Part of a small language model's weights.
Size: 10 layers, MLP 512 SwiGLU.
MLP neurons of a small language model. Each row is named by its layer, matrix (gate and up: input weights) and neuron, and shows model dimensions 80-175. Each number is 128 + 24 x the weight over its row's rms, rounded and kept within 0 to 255. Numbers have three digits each. A neuron's up and down rows have the sign that makes its largest values positive.
Before each neuron's rows, "fires after" lists the tokens most often just before its 100 highest values on Wikipedia text that the model never trained on.

fires after: "\n"
L2.gate391:148123139130089113140118132124116116120132083135115090114107159168118143156148146146164091132163104128140126083107104114157129168111076127140130128157094093148171088134136160106106171094099109175150178125101117131135106135128105146141135106155151114122116113123106131157136133122147157138
L2.up391:131140141123106117162124175161132089155084098124178120133117119128134106109137117135128105127153133134095123166145152105097106126142117160130124164115132149143114121128109111143089118164130134160143152170157126118107145186134105135132140143122118151134148158114078158136121106122138125112

fires after: "9", "1", "0"
L4.gate111:130120115126078131156126125132117143057084073112116125130131149141101105078145129163109124102130116113127088158149122098152131138160098083154113123143143123078153122137101094099141130136156117169141169122115119156112169118166170142141148099124146098104106128113125106116145160142096111131
L4.up111:142119106094075110129128111100164138125119107114114169149134098133086088151167142154104163097110112145125088109149111104138108125119131077168119128147128109121119091142115101134175128132141141167140118104108115089115127109128127137114179107122144121095124127121105138072103153137164116114

fires after: "\n", "|", "-", " f", " Mon"
L4.gate250:134193113155155145132147131164134112145153083104146109097163115111119105144147093114117138133178158120157127167106157123114118159094142115147097119140123122110127162100107137154146100148127165134145123143103116169082138122171133144110121183116157174127127121110136121164098107097138105150
L4.up250:136117183182172145150096118110141126146121188123133120128159098134154116180125079122092131123106122105126171101079096085092130108160098152109103129144102132134126150133133144149133098158168123180128128128116134165151091120131189092116151136116112162161117104124150141092106109145129146141

fires after: ":", ";", " as", "Cha", " Pra"
L2.gate43:146114114127146110099112078130143133144122098118116130155140125120127131091140111120096151128120151146141153152122130144119093134107135126124122135188141108143131135047110165142172110126109174112088144077106108140161111089130083121088126076127091158149151134096128120161135119124112116119
L2.up43:108120117125139126113104067142120143154099125099095109190115117104109155110121157140126122129127142168116125117178143129158107140091143151109127144178092120117138169080066122120131133118075143138104144130123097134132113103112098120062124086097149121105123121137184118154109093128104142127

fires after: " ", " Du", " De", " Con", " I"
L5.gate442:132158115093143134123143176123167094120133129142135174111147089118155126108108137115103112162169104159141115106124095131139118144098118119105137161155149125115137120144101121157139127132124118126114131122114153115119175136136134098150135115158085140128097176110096114151101121131167099115
L5.up442:130126107151112123144132124124129154149114153105123110177089130127122141114104112144132091118136124136126149123156136123109090159108167131104153154161132148196124144143161107123148128158122131107131182120063118129152126155167126168172110128132124068128130125111108115131126119142141165107

fires after: " A", " a", " of", " ", " the"
L2.gate498:098144155142143144160156107145133136105146094130143109140118166175099109140116127172074136110128123152131142148143118178116150112081162114145168122107154076121136167130101094126151158126125185092148145111127135134138122143129149105180115144129145176146117118123113112177141086134089126127
L2.up498:163116106153172122121145117152108094134085149144118140151112116110135187133128122151140148151094090115107143123104142114118130076118149122131119133124159091124111080142096118147148139144136078150116105147085159116148135126144148127162147121135146136148116103093113149135135083133099119093

fires after: "9", " ", "1", "8", "2"
L5.gate430:147144116113158119137131147137127100138154164109135087100115154154066123148132116142104117132155139111136129158111176105162109096109157116122127198116129147122109161148152109138113115101139132162137088180093159132101120163149160117119134138130164160124122135124118123129101159129180125086
L5.up430:099159102169123125149115124123144127126158137109099136122128140133096133150128153121111109092097127135147124107121099145167133100114160093122142121147137102118127138146148115131109180113086122157110126160099126140112094165124157116150189132153092133129120118131088124192107172122158110074

fires after: ".", "S", "-", " (", " as", " S"
L2.gate267:157177145118119101169123149123153110164101141144085108160109109178109113135119123165134111115129126139115085137071097117132113127126101150117120135092126098140141140126096127112136111156161074156108166139136119117131140136127111169109155094087142133084112125143089186132084179122128152149
L2.up267:134156131154119134134144096151173154115134130137120115121115096172140115121097119138155159115169164152135139145125099145130155098084116124122131149138155130142105145119108128128119092124137133149132167119131108073141113111082083126093137159154086117121164116134093150174090116170128153130

fires after: "-", "\n", " Pre", " \"", "==", " re"
L2.gate272:116176146099127149094115122152127077147090159092087121139157172105143120160100123135096148116170138083124120103142126189130142077150132148151145173127133121140117165141138117112138131124123157156109108081136113114100081128163087129127136089131157136142100134142091137172099146149147147141
L2.up272:084148098123136107115116161171169137138080149134093105154118129120146081128094145170123142161104132126094151134156129118135126126147128133106141193161169104128160067138127098108139109152145111154181115117120145138113131117149119100182117103123107150124116143108078118124139120157120164107

fires after: "-", " (", "/", ".", " \"", " semi"
L2.gate305:094141195072137122107120151114131113153106151109130083091111119141140135099112103159149118086161152108110080146109082118121130102100143149127139121130115105172076148126116135129127113128129101137155157145132157116111114169122081124098107137127134133142108118138102146144120124190139165136
L2.up305:125171172121177072129129141147119144173122175126152116108135160131088143108164105137144112140155150110088132106107130121161118097097131119101137125152095119122119085118138169133091094137149149168144128106104156121122117085126132108119104124139141146147136129124119116141116144179125114115

fires after: "\n", "ci"
L4.gate70:114167119108067137167095132093137125150109113089139147119106135135119093130083163103112114103121156107164145128121107100116128189111174128120121122079160142142179088135125139130128131152159180159140140142146128154097163107127181135125157134175167091143108144123155147091123136149126103127
L4.up70:137135124100046151158171182118158110161109085090136130128116129163152118135102105118151110146110145123156135152135155133100147119117147137135129102149161141151102123154078136133114139107133130118092120151162131163156144126126131139105168156166142064107122138118132090115117137129093127129

fires after: "\n", "==", "0", " =="
L5.gate509:136133133185107090141134117099093136145144119108131107121130164119151102079121138118118144118134122119183106126143123116120079136099152137135093133146112123149112164116160096085095191119130120129107113086117141134132116117133134137101078147140139198137099154080095110117129187135081120137
L5.up509:095117146123093110105077105093140151153144110130125150141145147114107173129123120147156149169106179102168115152132116106087112104134123129129150139148133159137135131165082158147123181131131124184112096069155137094146123153128133114131158118166101151165098108106128132121123143135150143123

fires after: "\n", "-", "s", " |"
L4.gate326:206125156113135148173149170177108184128140135165134157083188089138140117133124118131150141152154130105161144164139115090115147123113129168174153127140158138141149143115135135162097148139127181118147092158162124136113138155142098124092123100119149140120075145113142121151135101136140104112
L4.up326:132093162161144136131164143172120127143075111159132165128140107094150144126129129113126126143143153119147181114130160142093162149170117126129114096151135119118137160132117092135141107128123150132186140161112093113126127182102166171136104136152120148106113106119130096123170104096134121139

fires after: ",", " A", " a", " |", "8"
L4.gate98:180087167164118115101125140108113128147100110100124134097128102139146162136118130173138140101155182129168139116104145176142149154152157155145130140171123131147127151090155117128126140132136200154127123098129131130137129168107117150132128120140144130108141138079174117129139100082126137122
L4.up98:161114119081111154165163161116081097134125154182133128129131083136144142128110123137128158141100142116079117129111101142128127117113156134129097111100111082161117139126123124130121103097154129080111095133145126103171119171090133106137142166112129170116133158133130120116149147184111122127

fires after: "s", " Em", " S"
L4.gate459:115149136080111100173151158124165140122146181130136137175101096132139103112095158090098117120118137167139122136124150127106073114158123092136132121150099118099153138147106136103094102142122091149146145087123139105141094139109116087125127123134114110156180134110125147140146154092138117091
L4.up459:168129133143135075108150163086136140128156152122120122105147112145143154176147138167108178083132162155128181160120115107108125130142138141145169165091155136104118102124148185116165117128115096127144155117182171169131160128101140105146129136138086097148115129169089116143090187133108131089

fires after: "\n", " Fi", "N"
L5.gate460:133115143170123133150143152106090127140166114104120088105147119148128110099087173128107114152122125125122128101120099096140077124102095129146122137105125125112121138119156062139105126100087075121123157147152132160135144178146144113133144113094099137145100127137126155149139137084084143157
L5.up460:105076078111151105095180125171134109149097119117151166131081123150119094157114146126100148141125106157127144115100102146108078087133122147119120151124135136131096131107127138141140132118152121132152124123100107102095154146142152143127095115125147104118103159161134131122153118141119114150

fires after: "\n", ".", " son", " a"
L5.gate379:156096138111122127160149165143119105140109163141141130130120087161113143095133184114114119175112081102131100124106127111111092151107112149097101131088108124115134138129142128079111140082150135151113117123120104145154137127138131087107144132125127114119134132138133130123148137086102173126
L5.up379:161103144143157097143132090079138118120136122186123171112092088130100134122112132153144111133131150164083123124100122123135122116129146095135100104137108141088154136153137153140125105132126122106156160160146104164103136096148097147107141170098151153083143147133123085159121129164177170166

fires after: "3", "2", "1", "o", "s"
L2.gate196:135165122125143130109101167073147118105106155145068126103082102140113099132130120126123165134192177113145191102103120098104131089112084133112111157130139097142144081125156127146087140139133106125120152091134123126103167131150136118129176090106127146113118090163145125115132123125153139111
L2.up196:111111139144113133113116133100118129144090132153122150133099138157180121062131146114132142142126145160156154134177136115090154148133134121136115129123128191112160100156174116115108165139154158101123085098156090134111137084140146123170146124148130172094098118129161144133141122128099088087

fires after: "1", "8"
L5.gate58:181108114163148130121157086167123153108131110122129122089137166147114147140130118154128117089112145116117118132091160132113116096091147086136105121150122117146109168116109092100137108129086129159106162141111157091099168135118106140105162109130122098136117097121142182131094115104138120133
L5.up58:104116127094075129096109186091105158132113119131127100154094135127099122123113149135117136094128127121140150169107112105178168094127105106151156158076135146126110130131103136148132111140093119138141159107118115125121131168160141144134163142122126156141102142117122101103114131163111093113

fires after: " ", " (", "1", "9", "8"
L5.gate231:192181110107134158102177149139138112082084157136135142112072135182105123140129117118140111113112084118118117163097125100111136096147120132115091135097139096118102157132149076102116115134141126128145203131133129180127117165132115072085128127152152148134158118143089151121160170141127165133
L5.up231:113084120141128168127123155152136140102164080145091120150146125101139111130157153171163137110098186132102136147131095150110105141136122117127106142129116117095148126143163159101122142088128101121137136140115169105131128140104120149136112121106161104172102118096131123121129135130175139105

fires after: " ", " $", " U"
L5.gate143:070189158148112107112143125113143093141140148152116112107098126164122109158121098106110151137126091130137156076122121111162156138082131120138136125124164142128141163080147154142092134140075170083122155137129125144112122107076123078101144125132152193167113136104154168135124094135169075115
L5.up143:167169130132146106128149202101158095109155106123152108114112126115165132092126179100091066120143130139131134105132132110156147115112144174142157172136142154158140134095145132126125135138129108118129141108106136168129151104127156165153138132124118121134140144102132149148112110149160074124

fires after: " the", " The", " a", "s", "S", " W"
L4.gate155:127132146136132127129103126067149147110162090102135129133163093105119169102126119083089105116160118135152096142125129159138085127137136117161086109085177119106084158151148116087157155128116139145141093133145121161116100182116115123164131115150142129105125116118133108145104158127113141104
L4.up155:104129117099140174121102143118145144170119123113137118147147108125138136150107099125125123165142108141080106144142113118145135120124126119179106159110139146161112139196127153167123165142139139088087107138144148192123094092110078120123154154154114098156163126121115119131133133089155159081

fires after: " ", " a", " an", "A", " Con"
L5.gate97:140155123114142151139119079152154117106142159123161110121111134090112124136118154135131134086110146126121137092158132155167100101131145139135099148134093137148128170163121133145164139162121130114140155143124108136080119140075139140153112153135128148120108136168140110150097115131081121110
L5.up97:118134140132155088072147115204151135136109138127134123131124151105075160106156074118133085084114138120110154116145177150137108105146118092109110120167114103107141163136114147109173123115124098145094128118080131146173118134117168162134170119103102131122105129119109119117133157109138135125

fires after: " ", " Con", " con", "\n"
L5.gate193:185155153156080127120110116122151091080092142115135149147111126191161120128109108126100147090119149104147135109116107155140167169128070152131125136141123165120146157119148151090141147127086113089093125137106082103131143082116087138150124134146188110154156121149159123154170097137122140119
L5.up193:061126123138157132145093117128133117142147127118126159128143139160081150158077135107102088116122138126142120136147159100125164085112097124090145178141178119126139136120145114115136145141129150148105143128119137111116178118121127102099116176107106121154135144139116157175136152121120126090

fires after: "\n", "P", "d", " Mr", "A", " L"
L5.gate127:140134120134112159132138137184150130185122117114144160156099105135162120117137137110079127136158134135135095090168132148117128091135174131154096147152145119102132172128105161104095095147086080128128085093137175092113138098097143135131104109102095161116139164121144150153171136127106161105
L5.up127:109133169125114108130123184157126101121100143107150116074157103150146125143159115140125142123185125129120145105067139111149124125109087156167166088112134147122143162144151121091122142150124089101163136098126116136133162089138125151124132121133135160153143106104157113155114121107153149130

fires after: "-", " (", " |", " to", "\n"
L2.gate91:118160162104131143174100101134156137120112144145078052125140139152153151149157135198137146117126120133106135142149121146080129137141151118109118138067104111138137133124142132109146099185151085107154145093151156133101072097142109101093165101105169129131120116089106179131105122179154129118
L2.up91:121160120133128109127081098135135137119108144147124108105139102129116124093149117155150159130124164189160147102146099122107134120136099145090145126120072150064093171137133157106148126147120107164170133117135129102139136103139135153135146104115119157112159129082122105107162153142143121142

fires after: "\n", ",", "s"
L5.gate174:135111096131119112122103147098146132171155109134112127108131096104119138125081167162089120162117129137149152124138164099161118166131127114130158059098110089126137209121118128143123126131124125110143161172144192140122102157131143115145166115136100142132118074114112188136121134141139111124
L5.up174:098119122112143096132128123093141119165143118102122153146138130090152102112110109155094137126138145149121139083182127125149152170162114117128122113073172132103124146107131126137130059123152099122183162123103137132135113127145153135128171105137168104123117148135129126161119136088135143119

fires after: "1", " University", "z", "lo", " "
L4.gate401:120122112143159158162148142138142088100125127146135177140121140125090085170142107128157132140139174133127187165136177110148111094141117071156114130110136152177115143132157141145104132146137133155097127109142129139185136161146123062121133099118178126094124130138131085122169128126118129128
L4.up401:144139124126110113081128121140166142109108100104106113115118133090137136140114128136090125138106123087092161135109151138113137124135095104141180149137104134123162150128171151109122125127124129141109086134138093123156118126115184110092111106102145123135116124120113154181159117173121159118

fires after: "S", "s", "de", "es", " United"
L5.gate425:121143123152159136142117147131123142133096121187135143108137131163125110098107123129104176125179159095147146131145162161157125109137135138117115117133158093117126127145132093175133111095102099154150146138176098119102120126137125112104122136096127157085105149136125138136094138131136102170
L5.up425:115129153155133126127126121173076174155144107113138094106133162153139096128071138129088139141124101099079131179158126090113125125104118100097105156094074135138114152146117142134124100086118121105132104138132107103101098083124134126137134113123125122095109158176085109117159115087111090089

fires after: ",", " the", "-", " un", " re", " ("
L2.gate60:108177119104125188125096164135133118148124154181076085120170150126134106154145139125158155091169141145101103146134104140126145121120162130122114128104106093158102154080131144125137110127055094133167158112113088147147144116129155097109161068129124137146123156095145119129130144133174156114
L2.up60:109131141142093149161106085123116112131096174108141128139133132099102161112094119127127168134121142161138155125137125125151134073131167084141153116156159097084141114130107163133196092161079143142126135136107142151130126112157171102108151133126139177160143158106130060160132155106122145168

fires after: " ", ":", " A", " (", " the"
L2.gate300:079141128156169127130133119077135116120103138131121078154123136134137145150156102148140139096122131163123122155143159110113164122132110152187101133141151071122117146102108092119136136140111115136147118129111130095109100128144146125130126151137164152121129129101078152101136139135132160121
L2.up300:096154109135116167110111142136128128141129111144156112165146092146123087125107124136135140137090138142163168162130089118156160095093058140155115112072111150106124140141180139112147144189171087151105152106127129116091128135139145135115128124099125124089111150104143124106110128086127141140

fires after: " number", "9", "w", " Number"
L2.gate26:118184143120135117125112141108110157115107142153111109109169136106134108108109118140114097158148153108139156099127189077125147129123148165182089132136164122092108154134127165196143126124146127138145106135111105097136091116149162133163111140111150132099137161138129161138114176142115145150
L2.up26:125086113146130050136125133142134140137115137156111122143129106091144172156129115170133180128123129156134127144123178135139087147099150120119125148110076129134154104131142145156143123136113075113126117162153158104115120104169143110117105147133143115141102111129121136137101149156066195140

fires after: "\n"
L4.gate448:142119131140082128117162123174114133113124126176153170097107079149145139102080123151118107134145105137180111087077100090142149114120139128142132136111115154127110111131111078152139109140110124153139181127172144123137162100112128086149151088124124120138089109104161138146146111138100148093
L4.up448:100107159106096098133155134168175109121106148119154125112130125151110100193145111127132109126121069153082081109102156146105118101160090191110105149153173087123099112144104110095087132143134144152158129121132140125114097083124119134121112148145137147149134134152134114117154099138133136080

fires after: "s", "l", " S", " Q", " L", "S"
L2.gate276:160112095135159113131133087137155164154137123123117120150075126087165117115119122159173100144168108120099103166133161105151148145100114148132123146135151158128118096112140129119084106092130141120142100100125115104113142115135163122113139103097121110129140152091130178135123147108134125149
L2.up276:132114125098102115072125153188148130169111139114128149130096123122152088160135160113111141098134159145124151135133159133139133133116103165135110105123107118139105128143152094097116093084110140147147133090148144123119139117133129135137113092123197100119137120139142128163155161089101162126

fires after: " "
L2.gate122:104100119115093133146096125118134081136150142095156174124124141097161107141133109136132132140187127136123119124109106117134107105117131106114112152161118137137180104149136116118184104178123140118114104185100137095085130102141150129155147147153155147071152128129108166093123133160137129140
L2.up122:093119123152141151120135115104132128113113136117115154121151162101166134143111146120143140110163158105136133149127137139153135117160143095136138092156126086112165111109145125105120096132158145079147106120114159134140138089141141131116132176140147179155182099103162157110141125139146162130

fires after: " ", "s", "B"
L4.gate209:128132109124155138129109144130116129108175163135120162118118105065107151169137108096105091140080122097107128157101123147127112138098068095127139137146133147158104106146121161128126178081140123158112078135093143100120121137145137126138133129142164155137127167137109144099126180132093140142
L4.up209:104094142137133158102109125132154125159129100125117129089153098137107138142171154149172123146117103104116134099116135121119129155120159135091123136115113139172092086144142112122153141168131099075139135116123104119137138105160149146098127097089113101132135134120129099122105113068110156077

fires after: ".", "\n", "==", " =="
L4.gate132:132128140088116106063123148115131118153112139128102135116118119109133108133057105116097117112173132112171123167103158147152138109113136149128131143115210134121153153149135155146147162151138113107153142124124104123125129093128118129081129167150123176132082145123119164118120124150143157109
L4.up132:155130108111100143144115127125174069109110117098162111118161106128141176090120147116177109136116139114135158151145129096139112119144144147171139120154136117117161111130110112123098130169135132165147078099090135098124149196139126085157167125124138140139107103143046135137115100130147134159

fires after: " Ro", "2", " Mol", "Ro", " Tha"
L5.gate411:120136122075104146145153115131106174147156121121116081156126102135149126114131137125090150108167141115121085139101134092122107179134128139108091135117126126142100137146147162102132131119093145159114113152133116137135150176124127153116095121100112123109183131157181113111114138132168130156
L5.up411:110128162124101121157130139170081121117115072096138172146126114113156109158135123152097173139134097121127097099133142143115141126105118102118175103157172117130157125114100132136110150151097148150121142069131114118111101105142155148141120138087153142174098167133085126112125109098099142078

fires after: "0", "2", "te", "5", "e", "s"
L5.gate427:118134108105088108159136121169123175142151167156115108139168107125157122104069120112102149124123123092097116081106152111130139105127129125120091120162137150145116113135103187135134148166163136155118155140116134128131137134132143129134147122108118137127126135182134175153109121147115117136
L5.up427:079115157117121135105129137138093108099103169119141111169105180160120127129113107124174164165126150121159105104112135127137142152139132139128119113186172113134111118087111100156145195118204109119144092104135146105120138129118131115158133150123145126085154123159118087140098065124104079110

fires after: "\n", "s"
L5.gate245:132137107128079097132120191125141115097100131113135120108124120097061135125108143091080171123111152118156123153108143131122092130126173130143094079097116124101134115120127112108136121118124172162136153123148134109115102157135160134110138097175148169105111166101089160116154116139125141136
L5.up245:119130144113063111097139145136148117138139163142156140095152118174088148135132152126115133114119121124140130128123120088125149118108144154126098134158131171125154116133160115118103125123134071151135118149117128131148127182120114145133158180150165141144098128192110144162124164169118145163

fires after: ",", " June", " November", " ", " August", " April"
L4.gate493:115125141093136132144134126092138118170135159095122148108113158098154104166136127153115124121124124134138114122113138098139133076095122139151156096133144104183168109108119111129114122117134126119090122140141101118104085097137142165141096145129129139152144138164129143135128061146141132112
L4.up493:121166093103079137109146119122129117152131106094076101138154147138193127038089153151099151117154112134102151108112159154167155133114127142162150151137131129099147134166117159133125121116135125160146117130112106113153136134147176141160147132128123138144156155138090137099176137107159070124

fires after: "–", "-", "s", ")"
L5.gate178:146138143135147082110124110110143128177141096169115109116129121135097103103106119157080163103109145101162148113128115113124130145094152133131154090129173109110119174133149158122137101145125135157163125102123107130134150099147131154109124117129114151128137129160169160200156163139122131093
L5.up178:030132140126157100114085091126138104169100152136135157132115117115093079095159154144137126129106138081135153147125146129126107107184137117159142142109123106128122145117113201160140119133162131153108106133123114170141139157113143122132152133138098141110127120107117115115136113135116146141

fires after: ",", " son", "°", " A"
L5.gate437:139122105113139103127113114127168106085112129121164147128153069121166158091105138109130162137138132135140167106070127084146160137149158109156140124139130129114125126069154109173142165090090127146134105140108136164170134157111076115105141153122144157132103119076131084106121123123123159144
L5.up437:135140108117117144135111159145138124141127127130152110161128122131150153098101154072110152114111129164115134052112169109120134117162117100117112116128171122125127133097136102094103125112136113101157128170093127119171130143127158116158119145150095120155139143120121131155133128137140124141

fires after: "-", " (", " un", " as", "\n"
L2.gate288:131161131136140143160094121133155093115134109136095129072135145091096108156180101163152126116124163135143128167149090167093141113047147167106163153130119118157068113096155116105148131133157125158127114091158098126076100146149102128082116149107116156137077127108118112136141118167102128100
L2.up288:120162130136108137110126150137114167133132153144145105126110129091126153157087123114093136112139114119098132100134127104120120158139108131131098107141141117147097151070122175128112125093124106132117145161099090107138148126125128139142118115145175119126124129082107160169148127088171145100

fires after: " ", "-", " (", ",", " the"
L2.gate423:109126129150121076106117181130122184112144176145160130113104101110134163186146150114102141102121134080082125153117122139136105164123129102126117107099171131122112089136133124146105121149132104124118135148105132148101117118154096131112163166158141145148151135158093146101127172117157170135
L2.up423:143123149154136136105101150115124100094127122072157093136141086127087109117180134147136153143105143124133118152146144102133118092108150141157144128132142135114105157122113136139098113122117086090166163130099105100157158102151157105150158100110163165149135162109104140145162155091094153121

fires after: "\n"
L4.gate282:133176110152166114090109142153119154116138139146129085125135074121089136110137094110103083127116127177112133112084129150114126101121107123115118137110152112117154108126119057136139149115107120140130150152168166089109138119089083087128152184130155151132110129103123105152126107139167155138
L4.up282:101122085114105119058140155112141148103110116153097104151133100155073146109144121121117121093146126133168156103109109134116138105079102137079134147126141117137116111160126103147140127140098092135128164117103167096076094103109102128153099138122191136150094119092131073121103106155169108116

fires after: ")", ",", " |", ":", " ", " ("
L4.gate379:131154111095155123146137143115137141122120149106094115133149151115094086180112131128124154139129128144155116119156099101136119081119172093116139133123130104126108088108119125162105164127100108111129120112163118121132107145174134150074159118141145113086156106163109119134094105151128087112
L4.up379:152125105130122159114131144116119121130107173115139133153139125083100151178131124122105106126095179131153121113142103140158125116126118116099129104142115109193140081139098098116182095125115153149136131101124115129125129128148144132084121108187160118137116110110145129128116143190090132152

fires after: " ", "\n", " \"", " (", "===", " the"
L2.gate453:145111114162113120167152180150152091168151129119170111080172132111111115141128147152115136079144110148095090158125111098111126081131111133147101152124128136145134132120132124121156117155130138174109122165104130124116126128161121108070146170123154141112137114169121158111059097162114161107
L2.up453:163114112129082160161174156154138097135103125122134118132175115132145156144124123146152079129110134092131119165128171145153120093164142104134136138127109080153137113154173175131113144133095136133114148132149086124148150150131129102110164141093143122114113051110105154147125118132090121116

fires after: ",", ":", "N"
L2.gate217:178098128070153127113165120125166113137066126175165121111171082130165129110141115144140118112143102109144135131102162149123150114107108110141145122105063136126131160104122152148157124124114161118098136092147159083095078175102094123085141168146127118097109136116126114155152136171122158096
L2.up217:102148126097101111132141121131114162130104112152131133102111100152125145070141192115129134122151140164145132116130167129124151101086161146136167127185138069130114174178138080099123063150141142117148170072171125079086166135146167165125093089133143148103119154113142108169152127138108104106

fires after: " Ro", " Ra", " R", "Ro", " Pra"
L5.gate96:091147155128136129163126118095129145151109113112112126092139145151144116121139140128111142124145113125131103097197089150119099139164116117150127120168129103128129147097108126119155174125122108151132181117168141151174168106118158116100124149189141146111132120099104081125121147132152064109
L5.up96:136136129068089106139134128144128140145117115122098121141096109098156120136150161135130108119132128118119137119122141140144121109142139172113141149146133147138130111148118173141142162101152105129108127106136130155106132127136126124095119099087106122173118138098136153114172115105122135139

fires after: " ", " the"
L2.gate306:121121111154121118164119108120133106144177164163124181172136149118120134132107130130142096129114113151117113118126153141175120119160155123108092132146115159137123141094103145116161149162135101110108132107094103127126126117129113136131128119156094095139155145075163097134129099118134135146
L2.up306:109138130140143140087127147112097125136139100137141129152147120104132122152089143105134110127112094142125136145129160142115149143143130139097100142156126180116144140118113124162122141148131121073135163130103103175142150095156084113095128115117113081136147160130171124116095088086116146115

fires after: " the", " ", " The", " was", "the"
L2.gate228:127160134114121122140137148089134104098120123109157181143154092119120112147138104111090141126180141092151131111111134145090119138131118066119088135177168099126126162107127106174160119137119135143143130120178116097159136159131086133119160116153149130161104100121177134116132150092093152113
L2.up228:122100099069130104127117090127126125125101173102108148103119160131126154136137094152123112140139134147141161151122145091087133121150166087139127085096155087131149135118085155130179107134143142138106119141163143092109111144167126151153139123164133176132114160106140140143147110142148143116

fires after: " ", "0", "7", "th", ")", "\n"
L4.gate74:116137085107070130148143159126126139120141096149108100131142148097148091158130139185115144126113113152115121110145128141174159141079129118161143141109131104162137125138103151112132167112125100125127117108088150143126120116091125162141135123111139105147115152098073115130093141151114113172
L4.up74:169153102131084133180130124137147093145149107138132140170151102100160122164133149119088191112121180099095143104103146114123102116139132131091101108172144103114135146130093130164132135131083126113131148132113087104142136162124093118124091160122135099162166114163117112119093156146113151139

fires after: " the", " The", " ", "The"
L2.gate156:125136127135146126136098147156117119149133154161119091164149142114124123131121168130124087096133102157094129082167142134103123128089123109161127125150125107107134117087118100159090156142159110107125098146166101154110125094140105162114165139121145158084124100151116110137096071126121117117
L2.up156:094110087114139134095122100083140126115150118149137112123130129085116093165095151137090106094101103161117127147143095104110108128142088125118123109172141090111085138114148129128100129137116141068157132171116126150145134112067157157105122115145149101107121143117130148137140121101087146138

fires after: "\n"
L4.gate193:122089107115128124142095118128171105150099140141158132116155108139140114120123161155154141125137110119124125088101181161145190111150143180144133131158096141143124105149134105127116147154122136111142130106192169099086142115130101144117101130149153128152152119137161090151128114137145125180
L4.up193:154142126127089095134118151156150139133108088144137176131098098167128152156163099144130099097094110166082134123174104166099129103125151169114140101110151122086127134120120109135107107146140130131153119096144103074131091121130124113118135090085131095109141120121143156110137130117107123102

fires after: " R", "S", " L", " S", "-", " M"
L2.gate244:168100150123098127159155147127181109152138149115119147111118129113120099123088107111145097096137146120149107126140133157137134160133091114156152111088113146106089141131102088100139166126104141110135095123084103097162144135142132109106134158133131132144092144117126135091146103086160101149
L2.up244:154123138099112144129110139154150140153144120133114157054122141120107101162142090132138148069169107084124100127146131162117163123110109173111119174137087131105099139115162141079150128145135054160134156120124122111128129120109117143116110143090138095119160126184163148120111090157146125144

fires after: " ", " |", " U", " (", " career"
L4.gate412:087156118162135161140133180093153102125138168144133170174153116134133091159080099124109103107107109137167094121128137136128142105090141098115113113093135125119086113164148099117154116139082159145102066162101138172127128132075130113146145098129123138079124097169176136137133119140169132142
L4.up412:117108107138114138156153118139127110130094155156082087149097113166119133099119129068144119144174087126158145141119124109115148142127150117124111164159132130153104120103130140137129113143171080122137110145166159144147117120124155122169126146162152127147194088127101108125135113151166152128